config = dict(
    n_layer=9,
    d_model=512,
    n_head=4,
    n_kv_head=4,
    head_dim=128,
    d_mlp=2048,
    vocab_size=11091,
    activation='gelu',
    norm='layernorm',
    norm_place='pre',
    norm_eps=1e-06,
    positions='rope',
    rope_base=500000.0,
    rope_fraction=0.25,
    qk_norm=False,
    attn_scale=0.0884,
    bias='all',
    tie_embeddings=False,
    parallel_block=True,
    init='normal',
    init_std_qkv=0.0149,
    init_std_o=0.0,
    init_std_up=0.0149,
    init_std_down=0.0,
    optimizer='adamw',
    lr=0.000502,
    beta1=0.9,
    beta2=0.98,
    weight_decay=0.18,
    lr_head=0.00552,
    grad_clip=0.5,
    warmup_steps=434,
    schedule='wsd',
    decay_fraction=0.572,
    decay_shape='linear',
    final_lr_fraction=0.1,
    batch_tokens=[32768, 65536],
    seq_len=512,
    doc_mask=False,
    z_loss=0.0001,
    train_tokens=840900000,
    steps=17259,
    dataset='wikipedia_en',
)
MLP neurons of a small language model. Each row is named by its layer, matrix (down: output weights) and neuron, and shows model dimensions 170-233. Each number is 128 + 32 x the weight over its row's rms, rounded and kept within 0 to 255.
A block is one neuron, or neurons of one layer that tend to fire together. After each block is what it responds to, as a language model described it from the Wikipedia text at the highest values.

L2.down528 [102 171 126  90 126 133  98 107 159 173  22 111 137 106 116  84 137  43 102 129  75 102 107 118 127 104 106 127 160 139 128 139 107 118 118 162 188 117 125 181 149 164 136 134 134 146 165 109 136 128 124 142 130 166 102 123  73 149 208  73  92 134 151 120]
L2.down802 [ 86 134 144 109 145 118  98 147 145 166 111 124 146  97 122 145 132 102  90 120 133 122 102 138 162 128 125 145 112 149 128 148 123 110 108 141 166 154 131 141 106 126 126 114  79 165 139 102 137 128 105 162 114 189  86 132  80 150 142  40 124  87  82 129]
L2.down1037 [147 187 171  82 131 109 103 114  91 148 136 157 135 123 144 155 118  82 130  83 104 118 123  89 149  74 117  75 176 167 130 105 180 186 182 131 213 151 116 146 139  64  84 105 128 156 161 162 130 126 133  91 134 125  96 141 179 166 148 124 121 144 142 129]
L2.down1076 [147 183 196 103 148 145 104 100 141 132 109 154 155 119 130 194 150  61 123 155 155 137 122 122  80 132 105  95 138 124 147 104 145 165 142 134 107 117 113 129 174 175 174  79 148 171  95 125 109 105 127  82 143 159 119 188  84 146 169  83 146 141 109  82]
L2.down1408 [ 72 136 200 153 141 159  92 148  80  78 173 116 156 164 142 164 183 139  97 123 154 130 129  94 129  61 167 138 132 165  85 133 146 215 149 101 130 142  71 126 136 123 113  74  48 145 105 111 155 101 121 163 136 149 120 122  75 133 140 119  66 114 137 128]
L2.down1424 [162 103 135 159 176 138 167 170 141 139 169  85 163 111 150 120 163 144  96 134 124 146 123 127 137 162  91 106 108 125 166 130 137 113 117  85 127 171  89  84 172 139 185 126  95 113 129 193 110 170  77 146 180 102 139 173 120 144 160 129 100  88 158 136]
L2.down1521 [133 165 178 114 149 100 111 147 125 133 130 117 161 178 127 183 153  76 106 146 152 199 111  99 126 149  97 161 118 118 142 125 122 152 128 153 187 153 132 107 142  76 156 161  80 152 141 123 108 113 162 116 123 111 108 143  50 137 185  97 133  84 126 144]
L2.down1522 [119 172 102 119 163  95  96  95 103 103 150 110 129 113 119  86 113 122 144  93 153 163 156  68 142  87  98 122 112 152 165 121 127  99 142 141 114 145 114 125 116 124 157 165 109 143 147 143  85 137  93 148 127 129 130 117  77  89 142 129  88  45 122 168]
Year-preceding tokens, biographies

L2.down35 [123 145  99 155 119 130 106 125  99  77 154 121 114 125 135 124 119 187  81 103 131 158 149 119  90  72 117 137 159  72 162 104 124 132 114  96 118 131 100 156  98 160 164  94 107 127 163  94 115 119 107 153 169 152 136 119 128  90 108 114 146  85 147 111]
L2.down567 [122  77  88 164 125 156 115 136 115  55 232  70 116 114 131 112  61 121 116 174 103  44 142 173 161 100 151 137  98 154 146 127 139 126 169 102 125 104 124 161  65 169 129 104 143 110 122 130 153  84 119 175 121 150 136 128 198 148 130 115 142 180 134 147]
L2.down822 [151 150 117 148 135 124 163 138 150 107 130 137 113 143 158 143 139 112 128 171 174 155 137  92 137 149 110  67 142  96 157 137 128 179 144 116 129 144 100  97 110 136 169 104 127  88 113 148 150 105 128  97 151 139 169 161 174  91 128 116 166 163  87  83]
L2.down1254 [173 131 152 177 110 190 168 162 113 126 124 146 116 148  79 190 109 167  67 120 129  95 130  71 115 152 168 139 147 118  90 175 175 118  84  53  83 138 101 176  91  93  99 152 148 140  59  56 139 169 152 109 141 142 126 141 157  92 119 123 150 146  95 123]
L2.down1288 [147 115  47 151  63 166 183 160  79  98 176 154  71 151 122 107 107 166 146 165 114 105 125  91 114 150 145 134 142  87  72 192  94 140  37 148  75  90 125 128 135 157 142 110 119 119 110 107 107 142 138 110 105 131 163 127 144 101 126 152 145 148 141 100]
L2.down1560 [130  63 124 156 134 161 153 141 102 145  69  83  72 146  66 146 112 175  55 110 117  85 142 137 139 115 129 122 104 115 100 164 130  84 127 125  88 148 161 111 127 173  75 129 127 102 113  95 108 141 130 106  66 144 118 122 193  83 118 142 101 169 102 138]
L2.down1811 [142 151 160 128 118 163 133 147 117 103 121 130 134 154 118 203 104 168 103  92 136 103 158  75 102  98 131 140 121 119 133 122 173  89 161 102 111 145 107 121 127 115 107 152 138 155 132  93  98 107 108 168  56 100  78 166 192  94 129 102 152 128  85 112]
L2.down1914 [122 111  96 161  80 113 166 152  89  95 215 125 130 170 175 162 112 145  95 162 140 138 137  98 126 140 116 134  80  91 113 166 160  82 108  52  88  79 114 105 121 134 116 134 117 155 113 121 149 136 140 126 127 106 150 116 160 100 104 122 167 118  79 139]
Mid-word fragments like agn

L5.down172 [127 149 122  88 129  97 149  88 107 148 144 101 104  94 160 176 129 161  60 145 172 131 148 169 143 133 130 108 135 138  85 119  82 166 133 160 156 102 126 103 165 187  91 160 189 118 136 225 111 129  75 155 151 130 123 122 141 211 168 111 107 110 128 128]
L5.down763 [181 132 170 162 175 132 135 103 132 132 124  90 100 115 132 105 163 143 115 186 104  89  67 131 141 131 168 164 100  95 100 137 159 160 172 136  95  80 119 106 126 110 145 155 139 118 180  96 183 169 148 130 126 163 161 171 153 140 126 166  80 184 126 117]
Word-continuation fragments

L2.down115 [ 85 119 127 117 107 139 143 243 154 117  91 125 164 184 191 142 164  84 138 145 120 106 146  55  85 152 131  94  76 159 107 133 106 122  81 173 152 123  71 171 140  98 141 153 169 111 124  93 144 121 133 141 124 135  93  70 121 100 120 124 136 113  79  64]
L2.down182 [138 172  80 111  95 173 161 125 174  84 219 128 127 213 179 165  82 108 116 140 109 101 150  97 111 146 133 126  81 140 126 107 157 124  83 130 100 180 163 118 159 140 232 105 159 153 136 116  87 126 164 128  83  92 168 187 131 115 158 134 137 178 125 112]
L2.down204 [ 93 163  86 138 123 120 146  86 183 153  16 127 165 142 153  85 134 174 151 109 151  86 153  71 107 120 153 129 133 131 135 110 121  89 109 121 149 131 111  97 107  70  85 125 112 151 122 106 136 154 135 158 105 173 140  95 118 118 151 154 122 128 135 114]
L2.down642 [ 89 120 153 128 167 132 112 248 135 116 121 114 106 103 149 127 151  74 125 119 181 159 147 110  84 157 169  97 137  77 112 116 148 117  95 125  67 160 122 114  80 144  84 122 151 109 126 161 100 100 114 148  98 134  93 125 119 148 147 102  98 158 173 121]
L2.down1061 [109  52 128 122 108  90  83 133  79  93   0 100 211 147 174 128 120  98 127 155 119 103 106 145 131 160 135 123 107 103 127 129 152 152 120 158 127 146 144 124 136 126 143 101  90 190  51 134 150  93 151 183 203 120 181 105 207  74 100 173 125 147 185 165]
L2.down1300 [119 162 129 159 148 110 102 171 142  49 183 144 112  92 103 110 100 169 107 141 162 142 107 149 120 156 118 178 137 189 137 133 169 141 140 111 168 129  79 180 122 103 117 109 126  68 134 132 132  94  76  52 182 178  71  98 108 180 192 161 137  67 103 141]
L2.down1364 [154 144  99 130 113 111 138 101  97  95  40  84 102 104 128  89 133 124 157 149 188 127 161 142 116  84 118 161 174 123 120 137 144  86 123 106 109 135 122  94 145 153  93 101 104 167  94 120 134 100 148 196 134 175 142 150 168 124 160 139 187  58 171  70]
L2.down1738 [112 178  98 114 101 146 130 129 130 155  43 114 124 126 194 100 145 146  82  68 114 105 128 130  70 109 164 161 120 160 129 106 126 128 118 181 128  83 100 132 129 104 135  73 135 111 112  96 118 188 159 145 128 174 128 100 139 106 120 157 133  47 149  50]
Mid-word continuation pieces

L4.down222 [188 140 118 114 115 157 133 172 126 149 122 126 161 103 193  86  96 176 141  52 149 138  94 101 100  88 161 138 146 108 117 105  72 122 107  91 101 149 124 113 168 157 159 119 136  75 164 118 121 141 136  99  68 136  58 114  60 190 171 130  40 125 139  99]
L4.down706 [105  99 129 156  91 121  72 140  84  66 135  71 164 171 150 109 147  76 139 123 156 143 146 118 100 150 119 134 106 111  89 138 147 103 109 156 194 183 147 166 134 153 132 126  81 121  97  87 134  91  93 179 116 187 151 139  70  85 188 125 102 109 136 118]
L4.down1063 [164 145 132 111 146 104  98  96  72 145 171 109 117  94 134  58 251 154 115 197  55 161 147  99 192  93 102 169 150 119 128 117 139 150  41 161 180 154 160 139 162 115  95 190 139 126  96 136  90 114 170 143 119 122 113  87 130 121 134 116 138 192 151 131]
L4.down1716 [113 140 179  82 127 143 126 141 161  95  23 137 109 138 118 113 136 176 157 120 164 178 143 182 125 110 137 138  62 165 209 164 132 174  81 139 179 116 145 128  67  69 107 154 114  99  82 114 114 162 190 189 145 131  96 149  72 132 134 120 121  92 140 137]
Second word-piece fragments

L4.down154 [ 89  80 135 127 175 126 146  75 112  80 151 122 169 125 104 132 125 149 135 117 106 153  84  83 165 205 152 103 111 115 206 202 113  85  60 104  50 137  54 193  87  75  90 132 108 109 124  99 138 148 100 136 138  92  96 107 136  92 100  98 165 151 101 159]
L4.down400 [102 105 149 118 186  99 138 124  97 167 106 126 141 159  87 148  69 158 148 155  86 164 105  47 127 144 142  86  27 107 186 236 136  91  94 172 150 114 120 152 106 131 112 165 143 171  51  82  87 109 126 125 163 104 128 161 141 141 108 139 136 191 105 146]
L4.down404 [ 88 183 117 169  96  76 120 117 168 158 136 133 165 107  91 164 123 114 137 109 138 109 124  77  89 185 134 117 107 157 154 177  93 121  86 167  91 124 132 135  93 158 130 143 121 146 105 122  85 102 153 209 163 104 132 124 105 136 160 124 200 105 132 137]
L4.down652 [105 120 156 114 144 144  84 149  85 123 115 102 136 139 101  99 104 112 110 124 131 122  92  94 160 139 178 130 120 122 123 145  88 103  55 115 156  98  85 183  86 116 167 144 132 148 118  84 139 142 106 166 158  81 112  96 155 106  73 113 138 149 127 144]
Name pieces in lists

L5.down136 [132 179 117 136 160 146 128 198 165 155  70 101 119 133 149 164 117 119 116 119  61 147  93 116  86 208 133 129 156 159 127 170 150 149 141 115 160 161 128 136 184 139 112 132 200 111 138 163 138 162  88 150 123 112 104 155 105 132 132 153 128  82  88 176]
L5.down963 [ 73 170 111 135 125 109 150 167 130 131   7 149 110 119 128 117 133  90 111 114 110  82  84  69  93 222 129 126 197 136 143 132 120 168 155 130  91 148 136 112 173 146  89 138 168 135 154 124 168 168 153 171 120 109 118 153 118 113 124 165 160  98 118 164]
Word-piece continuations

L4.down220 [171 124  80 162 148  74 154  87  89 128  17 146  79 114 153 136 159 175  97 189 122 124 106 136 162 172 153 130  80 123 197  70 120 134 131 132 174 137 136 114 157 110 131 112 109 135 137 119 132  86 145  89 118 142 119 109 141  80 128 154 111 132 103 115]
L4.down561 [ 85 136 149 134 101  86 109 156  92 125 151 147 104 169 160 101 119  97 131 141 100 156 144 125 164 195 166  99 103 143 100  92  97 144 170 113 141 163 108 136 115  88 156  68  90 110 131 150 137 105 141 112 114 100 149 100 118 109  87 105 124 174 178 169]
L4.down995 [100 111 100 127 134 118  56 145 123 112  82 155 143 142 125  97  92 144 156 133  74 118 143 107 155  99 141 107 103 152 171 100 176  87 125 137 155 169 107 141 132 140 131 118 162 134 110  93 150 152 134 129 163  51 119 118 137 125 113 134  88 178  99 155]
L4.down2020 [ 83 122  76 184 137 121 190 149 122 121 140 138 152 131 147 111 120 127  83 163 119 157 152  61 162 190 147 133 110 148 106 142 123 175  80 109 118 122 120 198 156  76 126  86 113 158 137 172 114 103 151 137 121 106  97 126 152 104 160 162 188 169 109 157]
"in" before numbers